From a checkpoint of a small transformer trained on Wikipedia.
Size: 13 layers, width 448, 7 heads of 64 (1 for keys and values), MLP 1344 SwiGLU.
Architecture: RMSNorm before each block, rotary positions, no biases in attention or MLP, untied embeddings, normalized queries and keys.
Training: a variant of Adam for these matrices, 444M tokens, 3385 steps.
MLP neurons of a small language model. Each row is named by its layer, matrix (down: output weights) and neuron, and shows model dimensions 16-111. Each number is 50 + 10 x the weight over its row's rms, rounded and kept within 0 to 99. A neuron's up and down rows have the sign that makes its largest values positive.
After each neuron's rows, "fires before" lists the tokens most often just after its 100 highest values on Wikipedia text that the model never trained on.

L10.down310:45 51 70 37 37 57 66 68 37 52 45 45 43 60 47 32 61 52 43 45 56 50 49 58 56 45 52 52 50 51 39 45 58 35 50 57 23 46 61 38 53 45 55 42 55 20 57 65 52 72 59 62 53 47 56 42 67 65 50 43 43 41 62 46 48 54 55 51 50 53 45 46 46 47 54 55 61 52 42 65 60 49 50 64 32 42 58 70 51 43 62 45 70 56 37 52
fires before: "1", "5", "7", "6", "0", "8"

L10.down135:48 45 46 38 41 46 55 59 40 52 41 53 37 65 25 27 55 58 45 69 52 68 41 54 67 52 48 58 62 32 55 60 44 60 54 40 48 39 69 55 46 44 61 63 47 53 47 49 50 69 68 57 41 46 60 57 40 54 56 59 45 61 45 43 51 74 55 58 51 38 39 58 44 55 50 60 27 48 57 58 30 47 37 50 47 49 45 50 60 58 55 51 55 48 36 44
fires before: "==", "===", "-", "=", "The"

L10.down436:49 63 58 49 46 52 37 52 33 69 28 70 49 65 51 28 36 49 54 42 51 66 40 55 49 46 40 65 48 54 37 51 44 48 67 58 32 30 53 51 67 63 59 55 55 48 37 68 36 58 46 34 52 53 65 54 47 53 30 42 40 51 50 46 64 50 49 38 57 50 36 34 35 49 40 56 48 65 45 49 49 39 64 45 55 36 63 55 47 52 50 48 48 52 62 48
fires before: " ", ".", "193", "194", ",", "199"

L10.down1252:51 55 70 42 43 56 56 48 36 49 49 42 45 51 48 51 62 55 62 67 41 60 61 40 49 64 60 40 46 34 51 55 50 60 67 32 52 55 61 54 39 23 46 54 42 55 31 45 47 41 51 47 40 33 53 56 33 58 45 60 49 59 42 49 41 39 54 71 48 48 49 56 55 36 46 48 49 59 54 44 38 63 66 60 50 38 31 50 49 59 51 42 48 35 47 53
fires before: "==", "The", "===", "In", "M"

L6.down1339:68 56 64 68 62 47 32 40 35 64 40 44 51 60 42 54 42 37 44 71 50 47 61 40 48 65 39 59 50 53 57 54 56 49 55 40 50 54 47 49 40 46 43 35 36 46 37 43 30 32 56 21 62 23 66 56 43 62 40 50 55 58 60 48 61 43 44 37 49 50 51 49 59 47 50 52 37 40 61 57 42 47 47 59 37 35 57 47 40 38 30 45 60 48 48 48
fires before: "\n", ":", " ", "–", " |", "202"

L7.down1324:64 62 63 49 54 63 70 59 42 51 62 46 60 48 43 41 28 62 58 52 42 59 48 50 32 54 43 39 57 45 34 40 52 43 48 44 57 39 39 54 61 70 47 56 48 38 42 68 43 40 59 54 61 37 61 40 52 41 65 56 58 43 54 48 58 55 53 43 48 40 51 58 42 71 39 30 69 46 65 43 49 56 63 63 54 45 51 44 56 44 48 51 63 49 44 34
fires before: " |", "–", " |\n", ".", ";"

L10.down80:36 47 59 57 36 31 75 66 55 50 65 49 49 59 55 56 50 54 46 46 49 54 52 68 51 69 60 46 51 51 37 54 53 36 48 47 34 33 49 41 34 51 39 48 37 36 51 43 54 64 54 64 59 56 54 65 50 41 53 64 61 35 61 38 49 42 49 54 48 56 49 54 49 52 38 55 46 55 51 50 46 54 42 52 53 27 40 30 51 69 37 54 56 52 52 53
fires before: "==\n", " ==\n", "==\n\n", " and", ".", " life"

L8.down267:41 43 54 48 46 45 45 21 58 43 52 47 49 32 45 52 65 57 39 60 50 57 56 38 38 50 47 57 42 49 55 78 48 51 48 61 52 59 47 55 44 35 55 71 50 29 40 31 65 42 59 43 31 60 47 38 39 51 58 47 47 49 61 51 34 51 54 55 36 58 43 63 54 36 43 49 49 40 58 50 57 38 52 51 54 38 55 56 59 68 48 42 49 51 66 35
fires before: " |"

L7.down348:49 50 42 38 63 62 61 49 33 50 58 54 43 37 51 39 38 39 44 64 62 58 53 62 59 38 55 73 48 39 37 44 45 51 50 58 54 48 32 51 54 37 44 50 50 45 47 44 54 54 57 25 76 47 57 44 67 61 50 38 34 36 50 48 56 41 65 50 44 35 50 46 58 45 29 52 71 48 81 55 61 39 59 51 54 52 54 49 59 50 64 51 50 37 49 45
fires before: " ", " |", " Year"

L7.down259:40 47 49 55 44 56 39 52 44 49 58 30 59 43 49 56 52 80 48 45 54 41 47 46 46 49 63 37 49 43 38 37 42 55 31 60 44 58 18 46 42 51 49 45 53 47 55 56 36 39 35 41 65 63 32 40 59 58 52 57 41 62 51 37 52 37 47 42 37 59 44 47 51 57 46 52 61 56 54 43 38 44 45 39 57 44 59 34 55 41 52 63 53 49 52 39
fires before: " ", " |", " of"

L6.down142:60 58 63 58 50 60 38 37 32 61 39 54 44 63 53 35 39 52 45 56 61 53 59 49 33 45 43 60 41 55 47 40 49 51 72 61 67 65 41 39 49 40 64 57 41 72 39 49 42 62 51 43 63 47 54 44 37 42 57 37 63 42 57 53 32 74 40 34 49 50 33 45 43 50 56 46 38 55 48 60 32 48 46 36 46 36 64 50 52 38 60 77 56 59 47 45
fires before: " ", ",", "."

L8.down1288:62 44 73 70 44 61 52 56 36 50 39 52 46 39 42 12 62 44 41 46 51 51 55 34 57 55 36 53 37 64 42 52 30 56 68 34 80 46 58 62 65 50 44 38 41 61 49 56 50 43 59 56 56 36 35 57 53 38 36 48 46 64 50 59 49 48 52 38 59 53 40 54 44 56 65 42 55 54 49 54 53 31 33 53 51 41 46 58 41 60 46 43 63 36 45 39
fires before: ",", ".", " to", " and", "ly", " in"

L7.down389:59 52 48 32 53 16 44 26 44 61 60 39 40 35 66 37 60 59 41 64 61 46 63 41 41 50 47 51 61 44 69 48 36 41 49 48 55 46 50 52 44 53 52 56 67 51 39 41 44 43 42 51 52 28 58 37 54 43 56 52 31 59 39 57 48 33 46 63 58 70 49 48 44 46 49 67 44 56 53 35 39 63 36 53 54 35 57 55 47 68 34 51 56 54 46 49
fires before: "1", "0", "2", "3", "4", "5"

L10.down127:47 58 71 48 53 51 61 37 60 66 48 35 61 41 56 50 53 44 38 42 38 52 54 51 46 48 56 52 55 62 55 56 44 56 39 57 36 53 58 73 53 36 43 56 54 47 51 68 59 63 48 47 55 41 34 47 56 52 57 57 49 59 42 46 50 53 36 39 38 53 44 38 49 56 54 44 58 68 51 42 51 67 46 50 36 47 48 58 49 53 55 51 36 68 49 60
fires before: " ", " Aud"

L9.down1023:38 48 43 43 38 52 47 58 50 65 41 59 52 50 42 31 49 43 44 52 42 51 41 51 43 53 19 60 41 54 41 63 64 43 66 60 62 49 44 59 48 43 52 40 58 57 64 55 57 30 41 48 57 66 42 58 42 44 55 50 51 57 52 54 35 52 40 59 49 53 60 26 47 40 41 45 46 44 56 57 36 50 46 66 45 45 47 57 33 44 55 55 54 51 49 54
fires before: " (", " |", " and"

L8.down1199:61 55 54 80 40 58 44 50 43 65 49 62 48 58 64 42 45 44 49 60 52 53 61 61 41 57 65 48 56 42 47 47 58 48 46 60 44 44 71 44 60 45 62 59 59 50 40 43 40 53 62 46 62 31 37 46 57 19 71 63 64 60 50 29 44 55 55 69 46 46 58 56 35 40 41 54 52 48 58 48 34 40 49 49 67 41 46 55 47 37 37 63 63 71 57 44
fires before: " |", " ", " –", " |\n"

L7.down200:55 62 45 59 52 61 56 66 48 53 42 47 41 56 58 46 47 41 55 62 43 47 64 66 65 41 42 53 62 31 45 51 33 45 46 53 50 61 49 57 57 63 41 63 52 55 41 38 49 42 41 47 59 51 51 63 31 55 50 35 61 59 54 55 51 42 40 52 52 62 56 48 48 40 54 53 44 49 58 33 53 53 59 56 49 61 54 52 83 45 52 52 63 51 56 59
fires before: ",", ".", " in", " and", ".\n\n", " of"

L10.down1191:49 46 59 35 39 45 48 61 53 52 39 33 62 51 42 56 53 36 49 49 55 49 55 55 63 45 52 43 51 63 48 42 38 65 61 48 47 43 48 67 57 69 48 47 35 40 50 53 33 53 42 31 60 50 60 38 58 33 52 54 39 55 34 48 54 57 68 48 52 55 65 51 57 55 42 52 62 37 58 33 68 50 54 35 45 25 48 65 72 45 58 54 61 30 61 44
fires before: " ", " the", ":"

L7.down655:58 79 54 61 44 41 41 61 28 44 57 55 48 62 51 47 34 60 47 54 50 40 39 63 54 42 39 69 43 59 68 46 48 41 49 52 53 45 59 55 65 59 61 48 59 57 32 38 35 54 40 44 68 56 36 48 47 37 58 51 67 45 63 37 56 45 55 41 43 39 51 57 44 30 47 46 46 44 49 48 48 56 54 53 44 54 47 55 75 49 62 62 44 53 49 48
fires before: " ", ",", " of", ")", ".", " and"

L9.down265:56 45 49 44 41 32 67 30 31 50 65 52 55 61 35 57 58 53 31 60 59 58 64 45 57 61 62 47 54 54 67 42 53 29 40 50 45 61 53 53 55 53 39 55 48 39 64 49 58 41 35 64 47 63 65 35 42 46 66 34 49 59 79 50 53 54 46 68 38 41 42 50 44 45 56 48 38 35 53 35 36 35 44 61 46 45 54 34 56 52 60 53 48 51 46 63
fires before: " |", "0", " |\n"

L7.down930:37 49 55 50 62 44 53 44 41 37 62 62 27 40 44 77 56 53 61 50 48 50 48 45 36 46 58 49 56 47 71 53 44 44 62 46 54 50 38 45 46 39 53 46 61 63 71 49 38 48 47 45 45 43 48 65 48 36 57 66 64 55 68 58 36 37 44 53 39 51 47 49 19 65 46 56 47 52 55 54 40 63 59 58 48 43 58 46 54 53 38 43 61 40 61 51
fires before: " ", "ee", "ey", "hed", "ights"

L9.down415:54 57 38 50 52 57 34 47 41 52 46 58 68 47 48 40 41 46 50 48 58 69 68 50 53 39 27 51 32 49 53 50 61 28 47 39 67 62 49 52 57 54 54 45 32 33 49 55 65 48 33 67 58 46 49 42 58 60 39 51 67 46 54 57 56 26 48 54 31 62 51 65 44 35 62 62 42 44 60 45 64 53 46 42 43 61 55 37 51 35 44 51 48 38 36 40
fires before: " ", " |", " ("

L7.down1318:71 56 51 48 47 40 45 39 32 35 40 59 56 52 67 47 64 52 44 59 65 41 45 47 43 41 58 41 51 55 39 47 34 34 48 45 49 39 58 49 77 54 34 53 60 49 62 76 49 40 40 63 54 40 58 58 45 44 53 43 52 58 64 43 55 51 61 46 58 60 41 41 61 35 49 40 48 57 66 53 44 69 55 49 42 52 56 53 51 38 51 40 64 47 49 60
fires before: "0", "1", "5", "2", "."

L10.down311:53 55 72 50 44 52 33 54 52 47 40 45 61 52 62 39 53 43 59 63 62 45 52 47 52 63 38 31 62 61 54 55 54 41 50 63 37 37 49 38 56 39 53 65 36 55 21 56 61 47 49 40 58 48 63 31 42 57 46 42 46 43 47 52 38 36 48 55 44 48 43 49 48 50 40 34 77 25 51 60 77 64 32 41 54 67 54 37 55 70 39 50 56 48 49 62
fires before: " |\n", " |", "0", "1", " "

L8.down418:44 53 42 61 60 69 24 52 55 56 50 41 57 57 48 52 61 56 67 48 50 54 56 52 48 43 49 31 56 68 50 58 46 60 28 49 34 61 27 49 50 52 60 61 67 43 32 45 68 50 27 31 45 49 41 43 56 41 53 33 62 52 54 51 62 43 50 44 52 56 58 40 55 62 33 67 42 39 65 66 42 41 49 62 41 54 44 49 57 42 67 61 44 60 47 34
fires before: " the", " of", ",", "water", "ground", " "

L8.down484:50 36 49 45 26 55 31 46 56 55 53 57 74 45 71 36 61 48 45 37 41 57 47 44 70 45 50 64 48 23 48 38 54 44 38 55 47 53 71 63 52 52 55 43 56 69 57 54 60 42 59 49 51 60 57 70 55 38 71 45 55 35 57 31 57 26 53 62 41 50 39 50 59 59 48 55 46 46 44 30 53 57 66 39 36 40 27 60 57 35 27 43 55 39 57 57
fires before: "5", "1", "2", "9", "3", "7"

L7.down377:42 34 37 42 59 57 50 59 62 59 59 57 59 50 62 35 33 58 55 31 44 56 59 35 51 44 38 46 62 54 46 53 31 45 48 43 53 56 49 65 41 47 64 56 52 61 60 46 50 44 46 51 77 57 47 52 45 55 44 62 64 62 66 53 41 37 33 29 55 59 59 41 31 36 63 44 45 51 59 58 62 49 49 56 41 36 37 47 55 51 48 55 50 46 48 37
fires before: " |", " |\n", ".", ":", " |\n\n"

L8.down703:46 58 50 45 43 43 43 65 65 56 60 60 39 47 42 36 46 61 73 54 33 47 38 46 58 59 15 70 62 44 59 56 29 49 68 40 48 51 38 54 66 44 45 46 46 54 26 47 57 53 42 58 42 40 58 52 53 54 32 58 58 43 58 52 57 62 58 40 35 51 59 50 54 44 57 49 48 52 40 50 36 60 65 59 64 54 31 48 59 39 41 59 30 59 57 34
fires before: " |", "|---|---|---|---|---|---|\n", "|---|---|---|---|\n", " |\n", "|", "|---|---|---|---|---|---|---|\n"

L9.down933:57 44 50 61 65 37 41 62 43 61 79 46 42 67 67 76 30 35 55 57 48 40 42 31 52 51 44 48 53 51 44 50 59 68 54 56 51 52 47 55 37 43 43 41 51 62 37 42 58 58 63 39 75 43 61 63 53 50 70 70 60 34 64 26 55 52 39 50 49 37 54 60 44 49 59 39 64 41 59 47 70 55 56 46 53 57 29 62 57 68 25 33 53 68 45 46
fires before: "==\n", " and", " |", ":", "|", "co"

L6.down957:44 52 63 50 52 50 42 50 51 43 42 49 41 53 34 59 48 67 47 58 42 49 43 56 56 40 43 51 55 67 52 47 45 33 48 61 63 64 60 40 56 59 55 64 52 72 35 28 41 62 48 35 42 47 44 53 37 39 66 55 40 54 46 37 42 58 59 53 56 51 68 40 42 38 50 65 42 37 68 59 54 59 31 49 49 67 50 59 53 52 31 65 50 34 45 47
fires before: " ", ",", " of"

L6.down453:53 56 55 42 56 54 47 43 69 57 46 38 60 51 38 44 53 59 44 36 57 46 50 55 55 65 30 52 51 63 39 64 56 55 47 46 23 63 51 44 46 37 45 46 51 64 47 63 52 57 37 42 64 62 40 46 53 49 38 55 59 50 50 34 52 53 29 37 52 64 45 37 43 43 43 56 39 49 56 54 30 56 45 44 61 41 59 46 42 62 47 66 46 46 47 63
fires before: " ", " in"

L8.down151:81 33 60 69 34 36 51 61 33 78 71 62 45 62 41 34 45 43 67 49 48 56 31 54 65 49 41 53 43 51 49 52 67 28 47 51 52 37 42 39 58 38 45 54 49 61 45 31 46 72 69 44 60 50 63 53 46 72 34 59 63 70 52 51 28 40 73 41 56 45 46 41 46 43 54 70 40 65 66 47 51 60 45 48 52 44 49 63 70 50 68 48 62 46 52 48
fires before: ",", " ", ")", " –", " in"

L8.down814:65 46 47 58 55 37 46 60 53 56 65 38 47 47 68 63 59 40 51 39 59 55 42 31 60 62 58 46 63 41 52 29 28 39 67 46 61 49 57 55 59 70 56 61 68 57 49 35 61 58 46 46 49 45 45 42 59 71 41 52 48 36 52 56 60 68 35 49 45 48 41 38 41 32 39 68 46 61 37 37 49 59 49 43 61 47 38 48 55 44 61 34 46 48 50 47
fires before: " |", " |\n", " (", "5"

L10.down369:60 57 38 44 43 45 46 45 54 62 60 30 42 60 43 52 49 50 67 31 47 42 34 35 60 62 57 43 51 64 41 46 54 61 44 40 56 45 44 49 52 53 66 63 46 54 51 43 50 46 56 62 47 56 34 42 57 49 67 38 42 44 40 53 41 46 46 39 59 43 48 56 56 63 46 57 52 49 43 39 42 57 53 33 50 58 57 45 82 44 64 61 45 55 59 46
fires before: " ", ","

L8.down1060:51 54 55 57 40 52 54 60 54 70 46 55 51 40 59 55 68 49 48 52 47 61 56 54 45 57 57 44 52 34 46 61 61 46 48 49 46 61 57 56 40 38 68 58 56 44 54 42 59 38 59 51 27 44 44 59 42 48 68 31 62 57 54 57 49 48 53 65 65 80 47 59 56 41 40 49 63 47 71 55 29 49 48 45 48 50 30 54 53 56 49 52 65 53 56 55
fires before: " ", " |", " –", " |\n"

L10.down730:44 57 57 59 48 45 48 42 49 40 34 31 48 52 51 34 38 58 51 54 48 48 46 51 41 64 61 43 52 40 69 60 47 45 49 37 38 41 76 42 48 54 58 54 43 45 47 47 43 53 48 60 46 42 43 51 35 53 41 66 44 57 45 48 53 49 39 59 55 44 55 62 57 43 44 47 44 43 39 57 27 62 63 48 49 42 27 66 34 56 56 57 53 47 40 44
fires before: "==", "The", "-", "===", "|", "In"

L8.down1071:49 58 40 59 56 55 51 59 55 45 50 59 67 51 47 41 46 46 42 54 54 52 54 34 60 51 52 58 57 50 55 60 53 48 58 52 66 80 70 49 37 37 49 48 56 49 24 56 46 46 51 49 42 50 42 53 37 46 47 43 33 46 54 53 72 49 45 52 63 62 44 50 47 53 43 50 35 47 52 54 34 62 48 66 53 47 54 29 52 73 57 45 58 48 42 68
fires before: " |", " |\n", " (", "."

L8.down657:52 39 62 47 55 40 63 53 55 55 55 55 58 44 55 28 39 51 56 43 34 45 49 44 46 47 49 53 62 35 43 39 62 26 64 37 41 58 40 77 63 55 60 39 49 58 53 69 48 22 41 65 63 47 51 56 57 36 41 69 66 43 49 35 34 36 61 52 55 35 53 36 47 46 47 50 56 41 54 62 46 56 41 56 36 57 66 58 53 45 65 43 36 45 59 31
fires before: " |", " (", " –"

L8.down894:58 62 45 57 53 55 53 60 54 58 47 48 43 42 60 65 49 52 45 51 51 63 66 56 42 39 66 52 54 45 46 24 58 46 57 55 58 55 63 44 44 49 71 52 56 45 66 39 35 34 63 50 40 44 42 69 55 55 57 35 60 46 41 41 55 27 48 72 59 63 31 62 64 38 51 36 51 33 44 45 41 59 38 51 52 33 70 53 42 63 44 47 64 58 48 64
fires before: " ", " |", " |\n", " –", " —"

L8.down425:49 67 35 54 45 57 46 47 48 47 44 52 48 57 51 30 38 57 34 45 31 43 45 45 41 45 44 35 60 53 64 51 66 55 50 55 48 31 41 52 37 38 62 60 42 57 32 51 55 55 66 60 50 36 45 47 42 39 53 42 35 57 50 58 44 51 58 61 53 36 45 62 52 51 48 45 37 57 70 51 30 61 58 60 46 64 42 30 68 61 44 44 44 48 47 59
fires before: "==", "===", "="

L9.down555:45 57 59 57 55 48 52 49 63 54 40 52 42 50 59 45 57 46 51 53 49 42 48 43 40 57 40 45 33 39 74 68 59 46 51 44 52 43 53 54 49 39 25 55 28 55 44 60 31 66 50 58 41 59 48 47 41 38 62 51 60 50 60 44 57 46 54 35 42 51 41 52 42 61 54 49 57 42 46 70 47 48 49 41 34 46 59 50 52 54 67 67 41 53 52 40
fires before: " ", "one"

L7.down680:34 37 46 57 28 37 45 46 55 57 32 42 42 48 43 28 47 51 55 62 64 58 58 48 61 59 54 42 58 54 46 51 46 46 49 54 49 58 59 51 50 47 50 52 53 60 47 56 56 54 47 44 59 54 34 61 35 22 53 41 59 60 42 58 68 34 60 39 49 67 49 48 67 33 58 54 41 46 54 51 50 52 60 59 37 39 46 39 38 72 43 35 59 57 56 70
fires before: "1", "0", "2", "6", "4", "5"

L10.down991:48 53 42 49 45 50 51 46 44 68 48 53 61 54 42 23 54 58 54 38 60 48 57 50 52 27 35 43 57 40 45 46 61 53 32 65 46 53 49 50 49 40 59 57 52 30 65 40 58 57 46 42 67 49 48 42 42 67 49 50 47 67 46 61 49 50 55 42 36 44 54 36 52 33 43 65 59 48 59 55 34 27 59 28 53 58 44 60 66 43 57 45 49 45 49 55
fires before: " ", ",", " %"

L8.down600:49 53 51 62 48 52 71 52 39 57 41 42 43 40 67 47 51 40 34 52 56 43 60 52 48 49 60 46 69 44 41 34 53 50 61 47 56 60 70 62 48 39 59 64 82 41 64 39 44 37 60 41 45 45 41 55 46 35 68 40 59 61 37 47 45 40 48 55 60 46 42 62 63 38 33 54 60 52 58 37 36 50 40 39 52 53 70 34 44 50 61 55 56 57 56 57
fires before: " |", " ", " |\n", " –"

L10.down71:52 44 58 58 36 57 49 49 46 51 48 58 64 71 43 42 45 48 53 64 44 57 51 41 57 48 55 63 47 61 47 59 39 38 51 45 59 64 50 39 64 51 45 54 56 44 62 36 53 28 48 45 45 22 41 51 67 50 68 29 49 47 38 57 61 53 40 44 56 48 52 54 39 46 43 50 39 52 59 51 43 57 65 46 54 49 47 47 55 53 36 52 57 66 47 64
fires before: " |", ".", "1", "ch"

L7.down1333:53 59 48 17 59 52 44 47 43 55 56 39 44 47 56 34 60 60 59 63 46 48 54 42 49 52 60 52 51 56 56 54 29 47 56 55 30 51 70 44 51 50 47 52 30 56 38 52 50 53 49 36 52 30 48 32 33 40 61 45 58 66 59 36 62 39 48 77 39 47 45 62 51 55 52 40 46 40 50 40 36 71 44 56 50 48 22 47 45 58 28 43 35 46 59 72
fires before: " ", " The", " $"

L6.down414:69 64 48 42 48 35 72 52 60 45 54 49 49 68 34 56 45 46 45 46 55 39 59 53 50 59 41 56 45 60 49 61 54 49 44 58 40 40 46 58 43 49 57 34 43 54 55 59 42 46 53 43 41 59 34 64 46 66 49 36 41 41 45 50 50 53 49 57 55 31 35 51 46 26 60 49 49 52 69 45 44 66 61 45 58 47 52 71 47 47 59 50 65 42 47 49
fires before: ",", " ", "201", "202", "1"

L10.down668:54 47 47 52 37 41 75 47 49 47 45 54 53 59 48 56 52 61 61 49 54 47 55 47 58 51 58 46 63 51 30 37 46 52 38 39 46 63 35 53 49 56 48 38 57 49 55 57 59 45 53 38 57 45 50 59 56 60 51 45 52 54 58 59 47 36 58 51 63 58 56 48 61 45 52 56 48 49 42 64 46 58 58 52 54 30 55 57 51 44 56 50 58 43 28 57
fires before: "-", " ", "1", "ough", "0"

L6.down1298:44 36 46 58 52 47 58 50 50 51 49 66 58 45 44 51 51 42 46 56 58 46 45 53 56 66 48 47 34 64 28 61 47 28 59 44 49 67 54 59 60 49 49 61 37 43 53 39 42 65 42 34 50 48 63 42 60 49 46 64 56 57 61 34 43 44 36 41 50 50 45 56 52 47 61 63 33 49 66 55 46 51 48 48 50 42 50 42 45 52 56 50 46 63 38 49
fires before: " |", " ", " –", "as"

L7.down1293:58 37 42 35 56 47 60 36 51 39 63 38 61 43 51 48 37 53 32 59 66 53 53 38 69 63 64 56 48 46 55 64 41 54 56 49 36 56 45 42 32 50 65 45 40 67 49 66 49 59 65 35 59 31 56 47 47 60 68 67 59 59 53 54 58 51 42 57 39 31 43 58 47 59 39 49 58 57 64 61 63 48 33 58 47 60 63 46 40 47 49 56 57 63 63 48
fires before: " ", " the", ","

L7.down1314:58 32 53 64 42 51 57 47 71 46 17 44 56 32 52 35 52 52 80 47 41 54 46 71 46 52 49 47 46 41 50 56 46 55 45 63 69 59 46 48 51 47 66 30 49 59 40 37 42 69 60 43 59 62 35 54 40 27 49 51 39 44 34 44 66 45 52 48 46 28 36 51 44 58 67 49 40 73 52 34 56 46 58 43 48 40 33 47 72 29 55 44 34 48 52 52
fires before: "7", "8", "6", "9", "5"

L8.down502:53 60 49 44 49 35 50 36 57 54 48 50 39 57 62 31 48 32 47 46 34 42 36 53 46 37 55 54 46 47 64 52 52 53 47 55 60 57 60 58 47 41 77 52 38 27 62 48 47 59 65 58 43 46 33 25 52 50 64 42 53 50 48 58 52 43 49 53 37 42 36 54 37 46 39 49 53 52 51 43 42 51 49 47 58 56 53 64 39 41 52 54 52 47 57 50
fires before: " |", "1", "7", "2"

L9.down376:45 51 43 76 44 47 58 75 65 62 51 30 54 42 51 61 51 51 61 68 70 39 58 51 59 56 43 22 55 61 44 45 57 59 55 46 42 52 45 61 56 68 53 51 53 42 67 41 48 42 55 45 55 48 68 65 56 52 49 48 54 36 51 58 57 45 54 40 25 43 42 54 43 38 47 53 50 52 64 44 56 51 65 59 43 67 32 50 54 59 54 55 55 51 43 51
fires before: " ", "0", " |", "1", " |\n"

L10.down324:58 50 35 49 47 59 51 58 54 53 55 60 54 46 64 61 53 47 59 43 38 49 52 47 62 39 36 53 38 52 60 41 27 44 52 46 54 48 42 54 62 47 58 38 49 32 55 44 50 50 44 32 61 68 46 46 58 50 38 57 56 45 29 64 48 36 55 44 53 42 55 46 34 45 48 61 50 61 46 38 68 52 64 71 46 51 43 40 32 54 32 51 29 62 60 50
fires before: " |", " |\n", ".", "–", "),", " July"

L10.down496:51 48 63 58 50 38 60 49 46 40 35 53 52 57 54 65 43 66 45 46 50 51 40 40 41 34 58 45 46 36 77 48 50 64 48 52 32 54 63 75 56 69 52 50 49 39 53 73 58 63 45 37 50 68 44 55 51 37 61 47 57 39 50 44 40 53 41 44 41 65 36 49 49 48 48 60 61 36 52 29 51 37 44 40 46 37 55 60 41 71 42 43 48 35 63 50
fires before: " ", "0", " Candidate", "–"

L8.down843:69 70 38 39 44 49 46 68 53 58 51 34 47 43 47 32 43 40 68 38 51 55 44 41 40 29 50 41 36 41 48 47 47 45 52 71 56 54 47 36 65 60 54 55 56 36 34 53 59 30 47 48 53 51 46 52 32 60 54 61 56 31 61 54 46 55 54 50 53 44 46 45 55 47 51 35 57 27 37 43 48 54 46 39 55 46 44 39 55 66 53 66 56 41 33 54
fires before: ",", " |", " "

L7.down993:48 50 55 47 45 48 68 52 48 44 44 52 59 49 43 40 43 51 50 59 46 32 44 58 34 56 49 38 29 38 52 52 50 28 35 51 49 48 29 30 56 45 70 34 32 67 54 45 47 43 56 61 57 47 28 64 46 51 61 45 48 57 66 41 43 33 48 52 50 47 58 44 35 36 43 41 59 51 55 58 40 51 46 61 40 32 31 58 45 51 53 55 57 54 42 60
fires before: ",", ":", " |", "–"

L6.down432:68 62 51 69 21 48 49 57 59 42 50 55 49 68 63 35 41 50 51 44 44 46 51 41 59 56 34 46 44 54 34 29 54 46 25 34 69 58 52 38 60 42 37 43 38 48 39 56 61 36 61 62 57 43 45 41 57 61 44 52 61 65 36 59 43 49 38 44 45 60 52 69 34 32 54 56 66 56 48 48 55 62 46 34 56 53 49 61 54 50 37 59 58 62 50 41
fires before: ".", " |", " "

L9.down1196:51 48 59 56 35 58 56 71 49 46 43 32 24 31 53 41 46 62 41 71 55 54 47 56 51 48 51 54 75 49 51 63 58 62 59 41 46 53 68 51 49 43 52 40 46 42 46 46 47 47 60 57 67 55 58 56 42 31 63 60 55 47 56 64 49 65 49 55 61 39 43 49 53 41 53 49 53 50 44 57 49 46 64 42 52 44 45 54 48 46 55 42 52 62 46 40
fires before: "=", "===", "==", "====", "|"